Weights of a small GPT-style language model, trained from scratch on English Wikipedia: 19.8M parameters.
MLP neurons of a small language model. Each row is named by its layer, matrix (gate and up: input weights; down: output weights) and neuron, and shows model dimensions 192-287. Each number is 128 + 32 x the weight over its row's rms, rounded and kept within 0 to 255. Numbers have three digits each. A neuron's up and down rows have the sign that makes its largest values positive.
Before each neuron's rows, "raises" lists the tokens whose logits its output raises most directly, leaving later layers aside.

raises: "bre", "er", "qu", "fe", "ier"
L2.gate28:079092158105133153094050126165182099143160115127078125156111115153109136105123114099109144128167174107136135106144094077212128160160135116088163070122224079116148105069116070103160112178098153119150136068137047200138123118191132101114124155131113104124124149123114099113124150091092097162
L2.up28:078089107139138185133123093147177102139126148090137125156134099183135122088128082148124169175110198065109182130123092167148139167157082108120120108168199072129126194094129144133149094104096165181183101039143113148142155120154118133170085129048083057116094087097101145091135172165063094152
L2.down28:091063051123187126106145081153172158135128140085111101107124158133128135123156117088154166157137138075117129150137153089139129090069146134128144055109141088140128149102132072093112132084135143152155139075129076126124125173127164094144126087137097080137086176087135112098147174136051089172

raises: "igation", "ervation", "iga", "ody", "umed"
L2.gate659:175113118125144117133185124131138100152168122144154131082139144073178100133031081148115139184130114119137150150150140101117136101149176187120158128190076077150106120072143090147123077199082138156113161175207083134081117176104157139106101067142180168146176164113162142113086088128093057154
L2.up659:104069102125170107200151149145171125097145152118107149151113045124124148138141157126140119152162052152140110111109154101148173113128145127134141124169094159110108106083090132122179133132133132106096150165108186141126134155154148150123145155100139139168129039097225071146096084136143160150
L2.down659:142121085115109190190163074159173152146172102124154126067139143076099078127124129170083105154164124143149098126123146125154081095103177145099118153158156105143091095098134130149110108136096138139124197109151125155147123111104169093165131098180098187089133178163173187109139170177121151170

raises: "ria", "ries", "esc", "rio", "rist"
L7.gate379:162083083095128108163137101200100083134110134105129091122158044103123057097120156157113158157107127095083210112136186115163129127175131126119134142137147078076110157110122106166116172096060138035175100137131103123163041133112122135119082142116102100133116089099059144062072192106086140161
L7.up379:196121122115190167114170110131082153107104165114086141131094097163137051150137133138160119187118158101145111087126152116095106126165100127124149075136134117127176144125120084081138097123141104097064159161069125063154153129174123109147125123126115122051093118143119111112132075163092111074
L7.down379:160108093118174115179161165142153182138097173157111172165139139112091161190227079135177105163160110102103174115173133138108151172114126151149072094080089104147116110057124089088167146087144133080144160101117108161095066109128119110085135166170121159091127069123098162150102173191129138114

raises: "ates", "act", "ject", "ase", "hum"
L7.gate344:180217134093175143117119106121164156168125151081114154089131047089132124090151122155156131172099186118203098083085111141117098093158109118139156203105121118180092138111110104174124130173140087104078114167072194129121112208108073200143139154113138150174163061099094150160108175081100102121
L7.up344:148128161129165143147138107060106107152145081087108141183092115135116117156155128205135139149123123142149111094179138115108095113102135053102134103075165148121091154158092098137086109096183068135141185127099167169187186138165121174116127150166153141109172143119101129133098202046178118139
L7.down344:165128154121125122123115126108143116099138176155112104094146080202105124136104092120154115110150075124139119132162149153089135139177121112122167110084064157096117148152125084179127116117168152095111088120182123135120150127124051132089155117139129136121101164074098140124147154130119131136

raises: " and", " &", "s", " or", "man"
L9.gate55:102144176106121145155088107124147083094183132087035096137120135114141123148118162100099164159134037126169099161167151119122162149150165179087093085084136107111072113129147102142077111143184126080115117197133179118144117161094178119087114086115170172155094084104073114140076049140180120105
L9.up55:163105199122151091130207128140177170117156132149098147111123126095211114129141128129111151170181111133108132112138106109171182145140158108136116113169112109105119113088156125131246202071148092150159192121142110176106107141098115119183090154139145108148197127084113120133160154097145151143
L9.down55:168132179144124128166129106147147123144180141110244157124085081118089109127131107113126107118117072103126130086138095168100136136125150134081112087148153116089128115080148106160098125041182134112139156142121128090131132130133103109145100091129110171159110214152135150151142122135098130156

raises: "eme", "ification", "lect", "hing", "em"
L4.gate446:131114127127118152122106137090074140185145121129109136180103126124137156127131099112091079155172119131183133162108040079143127100134154155147171154139142126126123083118125183094143155154150116117150123128160177094151130114043140161141122067139178127108126170045191152126123157142079138109
L4.up446:154084122106078151155083174155085149113102121159076129145140128167122131113115157139109091090100153154136159179108113180110094109146124083124095093174166142141183083105095135111132109100143141039163142120124097125079099081086154134153151148113151098093054099150195137129156125111110158183
L4.down446:113114105112081053179102091075118173138147140101125100133141139169115110084099151123094112130087185106110130112139093169143107145095120126085137096072128143112126155142173045092128167118120135127136058084140149112091072103119082091164095092130174083165137145125190128111112092154156152131

raises: " be", " represent", " give", " have", " operate"
L4.gate330:110141124114145183133154115228133139170110110093137142169160125136195095119181156129137122134114089154150045092116131139171090132105091109141125143150083131095138131149176167092170123124113126174099117092154080101083115138131118139105113135144184141085108144159155173130155094117175191130
L4.up330:086132144133135202156126101174160104128124133131168139134136136100152092154099121147149095129093082091128105131076178130187120133134172099152083161150114136104174112163139167122135149129093172159102112086154159046093108109130092054165125121134158181127138143092135168122171144136147162110
L4.down330:126117153126217135121106087171138150145143190114125110142162154168145121109157161157121147057114079143124116143169125139128112145117102117139136152124118145148052106089107156128109155048108138097116163139083134115134112104150129191147138152135223148147202127134046129170134119098092115202

raises: "ly", "ously", "oor", "hill", "gan"
L2.gate334:172114137147159123149154165131141120125097176173128117131106146128093114087209170173130085086173128135117112153116105149108164174141134168163220081097126105054080160153127148164114211179063070119124116104057116165123104149157113120112135182154130097121164085067101138133169118132115132114
L2.up334:128176143154132076138174167101182131131131167162113122064142187095141116094192146163097140097218093100084081151106160110158169157098128139155166069111153067143116128138192105158118196136073133126092088101086095122104133133145143188089193122164173142110101069104097155141129083174111170097
L2.down334:137106127112126116088116135153174155126132148162160136172157157168110058105145068102105108191124126131059178074117142109117122168140155118158101116131116094040156128141142073158145146117117095043179103115111128110171143105164106156149069160143132108097095050129091110082176116160091154164

raises: "prise", "fe", "er", "fer", "erm"
L6.gate105:170106106052116120146131133165105177105119110112139178151117167122138125144096118090125126147104107089147108152142146159155140117135139106167131121134101152207128126133205145149172107095120110137172134086130120129131193134080172101109095135183191086142110127107091130158143116194160113145
L6.up105:136120144135144074162111120153136149188117132132155089144143120120171141140119172208172124140125093099097092120140098103192136144084145123144145115170109152114118213147139098085168087086099150118117057153120187090144105152170114140122085169155095142125122032148169123120152089117119136154
L6.down105:176090081175095137080120091150183150090083161090105097192092140117121121089119136158120153151169158086159137132209171115127124091132157078162106145138145131127141174086128105133118083097108143155107136094091116113196125130104184113094066049164125094114083098107082120105172090139116117139

raises: "ures", "ure", "ured", "uri", "urer"
L4.gate473:136137101196124097133133133136152053122164141129157085129139119131130166063164141100167080116125071139113092145143121122144117122124110134102106097157087167043097141146045087127105083133130144162076181141100142168099125159123100082068212089123132150090083152133126151127115095217105133086
L4.up473:115191123108095097078130081114156138125132171095077111125193158092140181143105122100194138124110100151159083149179086113123172160100113154136145172103147139116157146123127115166109179073130230136117118159150122077131172161166135152083058160162110085101106131119145138122156168124108139168
L4.down473:124154097107097161129182094083106127097108102135149163064130157185122157097216145134192128171159106153125135131044141091093131130138119116097108116175117150095081133116114134151130140080155152143077116135116119128184137144113162119130086132080111137207102123071097176119221130169165178117

raises: "ele", "ero", "ole", "arma", "er"
L2.gate110:150126071138135057140154131099157132137095158142080115114142113125138106095153121133111124093132165106155133116094132131103050148178102119129185175190108157131158106071119111119118171121153143138143162087194155136111108128088113127080102118090108118119121179136111084112124107059158164123
L2.up110:171087097100113075180167129106172177149141150132077136109132053063118187089132087090106137169145116116111128149118168159150096141146107100116193179155137143074166087091099096148120117103137176111092166104119147126106077133183099139105171157137127160082161147117135151119130150100126161096
L2.down110:163120129154138063158130116096180147123127178131153138142134153129136171125100110130121147089130144108045109070142139146167083164149096084160117131132128122115108107076115117108119162117166182190153143122137156137129106098140111126131131108175143122078139109161134104086152139104163159101

raises: "ron", "ish", "rop", "inger", "ashi"
L7.gate186:149141110185206121096155152164120156183158149104079187064103090121120131118100165160152102138113098116159091149105088153118164109123119052108129131098077115154133141149120177139113138094090081144079134161212129082125109138194095086159068160104116097133110030110143076153088134145149116101
L7.up186:105132143101136041163138157140110122147087085131068127088089030115084063123118100147176158087161103085138156184104145111148135046157139083158153170158109076140103063167179152147136115140083084137166141114139140130071132142144129075143140085113130097153110160155144104121095109179103139125
L7.down186:141139093167154106063101170074120138109136153080161196106119068142154096112143090110118197134152097119101116155174156116187081086113220090045117090114115150143058080164168128118108103146054156144131164081180159119121147083186131113138140086089139134078085103117173115148103054162115101165

raises: "ment", "ments", "ures", "ible", "able"
L4.gate370:132105089104105143130160177155135113164158144064103143116143151147136081127164096092121114113138094193153123141127099111138159161188145158163145152113187101087154163163112145129093162100111093172122129095141105156149119154155084090154075096201138102185143115124108166124178102113137110166
L4.up370:166160125084104126193142154140139129082127175082137203140131160133117076121141057035120130151118142145088081170120133114154119120091148088106093093121131109154141152158133196099121125101122106149121133053132187205150056164104092092136140102148137130050136096078134127058183112193091167156
L4.down370:130144117166178108082139192156099144136126165076181132074152124140128075111107111151146196132116066112153159119044088092089144165119153071118163179154125095148167090206142121174142088077124143187164118142160120123124140112116132094131072086164157052128080130153095135102165107132134159138

raises: "ification", "ional", "port", "ified", "ific"
L9.gate51:141137201088109112180152160134166120156128086069151153138152085151124098115089132081105124157178142164101082124105057164145158150120122187068134109073162192102073133100159118139138162157128104160136123165111133095150134188079167108092154177176090113153114065181180170112116068148135148124
L9.up51:135120172122108101121124137165134105166114064107156116119105081128141071110181162097134125097127208173103098138145104174097132154092085152098077071101093157112140111110134076141132145160128119106092170162095123135128164194139123124079163116098134083140109084105144103117141070142114123069
L9.down51:124107122187146177130098104106164086136179102144135144152123131094128139067131128114135155126101092171100164102090095136141113169117122117118098124080190128152146064162154104186131148083153136128216145162142126112180151143130128158182124105131145135105106119123101051112134114139166163095

raises: "iate", "ss", "ion", "d", "ians"
L7.gate636:083159188113139142141141161135141135176055129180147134134102083100106113090078130130133168148144167141196143147141127151111079047139160073102102073153210152046090126132093139066054151156157135117106105163135130133143118167137064097154151128086113124116063194125150149141141063140131095093
L7.up636:041152104125115179141158136170192139082122147157129134115112103190132082112093097103112099146141190138128148154117091146097136155159147163090072122104191096115096145115158106077123156181112077131126089172160097139104119133144070118116124089121114136132158154199122106164147152128129094115
L7.down636:170123085142163147124167111152122122158124118168167060129122095093100106159123133128150122115145069156133133147115192199108117160058119103146119178079180126124123099129128152113072123084124239157111147138138134115107116067099160113136163129122148093165064129119085116074109155079120149140

raises: "ern", "able", "ery", "enc", "gn"
L9.gate652:133149166149140120104141073147152100156042175119128132158111091175091062145088143097123141092118129141126079086148160097143087153111142133088063161159076114187155157067145143171114109145193169088223087063111131126149167146052090148101112065160101087135115131104105097149113130189178145168
L9.up652:107072091172143091131117114151161093174125149113178159141151122139080103139137145169085064154121165158127049183156121133108084109141154134163135108143133201121163181070146127146129122104090159118173170106062130162068172165154115198079067141131188082104144080173094106104090162178129135118
L9.down652:110147116142127193117146075126154174121147116099133127140158076122118116125116167083190142106115111143090118122086146078112144131126140120123100154134081141073189179126092064152136159135116161137093098110153117161091134115098166154065093129171135124106108126122081162122110078106121148111

raises: "ments", "ment", "ration", "rav", "ving"
L4.gate396:142169155084098163116157159186213110140029136125146112102137112168099085072084134174169179120214140156173086199113093074196083110145147120160100081135137097147116129150119143186153116160124135098125079148151080100055087111129158110086130135141164142120147115109130078116083158132189136167
L4.up396:154120126139090114147145170131136083129159092100113171106130189203076104172105180144125139110116127130137133149128138120148146141095175137176138079168140138074167174090116147136090125090102141127110149092172069103035136100118107152120144146099156165043096080044098101120141144098132192155
L4.down396:093111081112148147168156138090144159130125103132133161103091121164079137117155141164148059158133072245136188174092072095095089133094170118081089139135104056116094130147122121152159111113058090137062180126101093149077051113043142135064132083130098164114076074126109102167171101140151115125

raises: " them", " the", " their", " these", " him"
L2.gate698:131116101118107185148144202136162117111139118164123098145141133056149092138098183165100086141115147129090137089145100121159131163153177107064095112149174072091131134154094198121158122134142152085191115094150077142083093126109045146104132133094125140164110126156165117101160162077074172120
L2.up698:173091123128108169134099110124189111093102178136166137112175098062197105170078079085073103128114107190140104146107043133147119135103111195161068088181175104123113164124158181121078127146134116122116153141118092158136111147081138107086088124153123118169126158106160086090074166178138166123
L2.down698:181129122069159136164073160119098139167194143093142136177133128203089097167146084128154131113138123188085121123083108113092155110189133153091126076084136145179111098149158141120190128089166121121094120099170090079145144076142123143122161154142150142155155097186101105131132108108176107109

raises: "mate", "ures", "ured", "ure", "ular"
L7.gate545:155114140060166173129126100155136102130092099194112145143114131117160116096162119076093113151080132109156133099121095127124103117112122110155143139114164102127160117100096134107099129147129219176097075110128125181114114159151105143137158145133142100069090127147103146084120107172092055176
L7.up545:186095082125135143110151163150062158037133139055151138132141142063125109125083111146132159066079131127146167131147131124123114142135157167128127158123171089117102091214154152051125137064145091114178146137049110184098113215113075107148121134121116087116105146119119103118142113130125089165
L7.down545:127158131184145127076175124145229111085135146118182073087121110130143118153126117109086126169144135135096155089072137083047107126109092133110170123159190151089096133131107156180106095105132144185152115182151134156128067149098153105136182136156068053150158125139095152142176159150171158161

raises: "rated", "rat", "ration", "l", "led"
L7.gate684:124151098090148152150167146136128115142137092069140146105108121088145113052089150107135103127117177173137089115168124142155137075120126099135101162105142113075092175149191119153154110131078116099162199154090054148117163113150147161151106182113175112133054111136162052147146068150088143153
L7.up684:119076088136127134165165129117168103129174129112087111139131092110075144073102159114147160144107114157129128138155140146148096094111107122105104143155074138096117164126120175181074106112130192080151082162137104161148170103109101183130114152124121092064115133131124104153108209116111143126
L7.down684:152124109132174110225174199191203101082155100094152166144105113097090139028181120152148182101118118142188099097155163140094100171097135114188141168141133094138092113098192108106139100098102077082144116077082153105082171134148160111069171123177148106090117135085134115163130167137097122094

raises: "lan", "ry", "t", "p", "pe"
L4.gate548:133103103088127142114108101126089113155073145118094131140107056117140130086143177115092117121079129176106150197120155180147162098133113153092119147124116092112083100175143131177183109149102168177047103118141201170100165119138113136131113096185117171114101106174126139138135086144105047156
L4.up548:119122094103132159154138122152145120149138151137064116105136114135086118105168171136146114136175100139156132111134109147166165191180175115124134085104132091139137146165104110145107113139079170112093160086104165207088132113091091145084140124132120095110131103116126145140114073115155105130
L4.down548:150095082080090140127095103136145159153103112164104095116205129120160124125176160109118148146147085173107131162144117154193101170132149173149105127159150086147132128085088133183156138135102148148127150101120135084158135137191149167061154134201106134137120154114157102200126125135099125176

raises: " its", " them", " their", "[", " him"
L7.gate765:139160107108074135152093179135101125110116092143103080068147128076138086085137105103124116128111158153108181172089088116130128143096171125117158211171126109136110089176189165125118072144094150091153135122122100085072128151127137052116112160151105155126082127117167178143126130098075162172
L7.up765:182182146148088148104119146081135096126134112148132118079139138064153110044161030127122140134121141103209128151114085142165141167130196168118109134116127130139096127149150181173145085131115136116161169185104131113087123142132184111127141113137116135150084125126122206123160119137092115137
L7.down765:150168147119138126144129176118151132164186148186144138188184164087168088083141086139069133103063144166142151155132088115146170080200103102164127064181098072132080118134183145137103075122157069118105162115114101112167185128069097121124172141091162114133073167137094131154118090144132126111

raises: " July", " August", " September", " January", " March"
L6.gate748:109083114140088125143104160175166202094184160145097104120124136097134154148153099088063163107124060147162070057067116166130162223132066107166087139188118055085129146077144147157153101116108125105101117137201091106102077186118104104113099132155110105097171123104158079205144149093137149117
L6.up748:089035116116132145162190199123078174109159161134132139097163107111144147103183143130088126077143147167107060139097137137126194182085134132155108123095188091127102171148139123122142147125093147115010180148118061118140135163136101087136181206137147141130104112087108142133126185073160103133
L6.down748:077076168168104102104129057152135143123214154148152106121188099143156160153183117060130129084157095146161136141073132168138149160126120156137102119119140129098100132118181110158162130143125089088122134105161142092151070119140131155119120134106136178095163112136154089124146119120106101162

raises: "e", "ema", "h", "ep", "ena"
L9.gate678:128163120099045133129131125136112106125164100161111121136117112135126086143128120130161095168141097106121093053145106147154117115139122117142079173138124092116101099120141139121152138150148183108153107195107161153092131131144131176143178135099134171195134151165159112163132135147133150150
L9.up678:144173145163102148081118082126078104105143110106200166120046054171081123132079138128156110131113131116135137089146114141142111121069136127137115149117141120037131178147175172119107113157174161090164144172137122102136099141143126148141150148152138180137094113167150130184113177167143200134
L9.down678:136067116175115153137126181119147116169134140117106147092108096127089123117086121085079129157116122137066168072142173127148125146145130165170066117207107136120149126089137114126177171108159147211119050159130214131095118116152182150147126126084094170091115162109177136132122095142066128103

raises: "isk", "ox", "ots", "chin", "oc"
L7.gate477:131132135160108158186150095111169058118118156080149123193111188064173079095116082175089142127112103146148098084156137142107116087157136102118125134127123151107073117100076125106123175158103099110068080172173141158139154160169066150218075124129158170093121143178076113103145144112120172128
L7.up477:161136121106098164214180141115126112164090107104133142188054120126137120122080147133156098150162173134201127125130146130086080111116144128112184118183105156085122143134137121086144164135093168093154178160147058171168161088174082149141081140127109114152104113119072147095184038078096128094
L7.down477:144136175147127072106140073094120086115121099110142127180057160113144126155132110131136173186144108171140202110144172182118155090143112115094122117142094153130123125076153140068163144128105180128129136155177078149154137112165135158124102142161153125132138063142117190119156142118080208074

raises: "s", "ss", "sp", "ser", "si"
L4.gate643:087114143107084133165081117174137117159116145094082110072184117129157127075141150070130123158084072203166142104114138088085066183090056142111165083111157159112088090172154075101108135116177143154115071191144122175122122133142128116113097143113144051127129158076147109169148074089130093120
L4.up643:192137129083135129116124103109107114128103155122099167091144171120081112127131105191144112106113100122114104137135136137198092126094131144154141176074128132145098073109161166145112112171106116123132114115156141116118138157103123145131145124118105168085144146178100124117167109141133124164
L4.down643:115158140116145158145138106122141088068116126138137120121129133189126128107189113053141110129138064142182130124131068182079159172159107125113136055180118108110106179202155120135119125193176109119186112143098147109158174093135104125176071103110157066171065102176151208126125139061121097118

raises: "d", "ments", "ual", "ds", "elin"
L6.gate709:120137098126125103126170136152131106174078088204133165118119061173144098129093185124103108132100133096131117118099140123146134114108135156157169151089136117167119231070152114091108142167107185099149181203104195130090085112132068150130104130134092103136081083142141124091131144118136147160
L6.up709:107173096056105117157082108156097048119140133121126179179142109154140120090099109122085098157110098117093153159147197155105151087107140079108120132137186140075111130124103154093085123108124153146086112142164109085127142090141154146139122086140122097115119128106080112131146182116100136168
L6.down709:097098135111060137182147171178109157080119154142123070115091175102094091092063176140101126050127130211158198128099148075112101165128116126098143131137161144122112121138112126063094087147160166143126110188121101112160142125128159094057116102112108065172097123110114155124129122113100150083

raises: "ments", "ped", "ment", "ured", "ed"
L6.gate795:167139159089118156087128159151168112095110154065094098144085105105154167144128084140110118137163115094154104133132097150133126141127124113162145133124138106130144158180101143078110135122119153165115151130147094101092087160148186173201111147149185130084140100126123191140146116083130141128
L6.up795:119078160083135104073175085142149101134101146109135135050096131107150149106130166166133110127152080143199101130110095141126146132126159141148073098110127060127121121211098137118115112151163112108141125054179040077103143171129159048129095124029103148084139158098126169156189119154140122186
L6.down795:136141094136118178134173127141173144162176132044115066146150150081134088100129110129120190104130127125162071117119133150134097134027136152153133080173141117173173122147151104153128074189136110141158092151105111091128137114128163165178145116142172184179123124147127152152099135078082148090

raises: " their", " its", " his", " the", " them"
L9.gate225:121125080148105085122140161100181105080166136149152119126145135101133087044122063150141118117146087112192133160113168127165106092157216125122122117093142079161159158093153115185149066172121148110101152149032108070130122134166123104102085216106150103186123075153151172161164144128145131127
L9.up225:189063120135106146114110087157114150165109136079213057194106091145158092112107132083122106161138087188198140160127110089137133198059156160106076171138093140190171098118166177080130081115139127118171137143129108091162125172149191085088068183149164140116152111122105155172133086091088200151
L9.down225:099121123120120156085077151116123154138141162196104063146172143177202111040065099106085159111163130141097118160070051151150113096154132146093144136142116121159079044118142149064138106125153147096113132082162107128119148116122118105143116131148150059126072191174132136155122126067160154181

raises: "um", "ene", "room", "ula", "uta"
L2.gate682:171163113099127117125096143123118171169219156060157078157109118140158169098075118087077112094151116093164132139126094125172118178058095121118148094098113118191060121060129183139096146146126152149094132106123123123066090091108102124152101143134137187133091093118173145121132158140166139132
L2.up682:174091117132128129184130156144059146156152064036121142136131042018163132178158087095119140154111132144139090168114097136173073162112131117134160114123091093129126112116072120073094116152080110109126123139149059129099160176113173125114103173134164115166092059119105132083142191145137102164
L2.down682:145155131111101097148102131156195124126205097064098112129108177086118186150161149137106136131152099119146119142144112128172098130036120132121137099109104094172146103039104145107162142148147120132124157150125136111152076107138090163129124143145103117134098122171156156101169242186117175181

raises: "ter", "str", "lect", "ten", "day"
L2.gate602:135097107105138139030108071145178184090106087129095135098171139148140144194110209121153121127090106120143070142178086092072060085106107127161107117161139114084116130169134106156094036072163156127104154131160150204100118127202111098140110170187206139147121134088174156096127119121122155108
L2.up602:120138126128082156108171161140123148137097138144071173117097116139127141039156181109182136146164106112094101125106142120128110067153130080115114144134142134084163193132143075108175140142114099130162099119124130125135143107136134088085114163177128155054123129094119118061056162164138134161
L2.down602:135109121138131084110093079077187148096081194108096076127147090103108135144141119115137121109076048146170142124129118161097134111104157156122105145113135116131109175140115114128168079099118139147112143120158181176132042148157156155103081134135156113189138099111181109146141080107140101100

raises: "ure", "ures", "uring", "ured", "eral"
L4.gate597:126130084060118150154125173069149147123130207085113114130097122166148115119143154185153116118133127102116078079169115123142117203083185104196153128124141164119178110162118073142110088136090167191107114122123126102119107098167144107147070088188122181113081144119131118082156162072143178126
L4.up597:141181104116121104078133188069159082126135131133089131159155146121161089115166112180124160070182127100124192109128195148102143131120132065096166079180169142107182177185134119114118142129110132101193125108139088114115203115169114111138118131153129163094100117100116166088147122140146150115
L4.down597:135133132136094108151127170148191113060151164103098114087139147152083140105146138112092119133167104152103173123145164155035114158116151061138255149148121066104111120117150121094164076103138137154149135149162079145117168094146169095139165139157163122065122190140161139121133131171188196102

raises: "ries", "sis", "ments", "iv", "ment"
L4.gate359:159079165160074098115165168143098127114114153107083148135123107164121153189109054125188137151141167129117101151110086133171155131199065109124162121135123137180108135160162155166126112149113118120152104128145137154117035142093154208094115131171109185121063119093146091112141130062107119063
L4.up359:149117140127095118128082165190142069114140158139120201116147121079132105117108155121115105115104098180114098197111095134184193144104074120166177148124165160106182124145113106148114097101116143089132160147109104106097085142130147130140099108148163131127106148111083121054093127132111119156
L4.down359:133143178104124084147202138146151144136139164123123126151123132099134138123151110114118061157134127137105069139059171153162074194079129168095077103126164157077144085160127081135091106174071097111143127090113167149136145159121123120149071067183141171162090081125201115082173107135148119112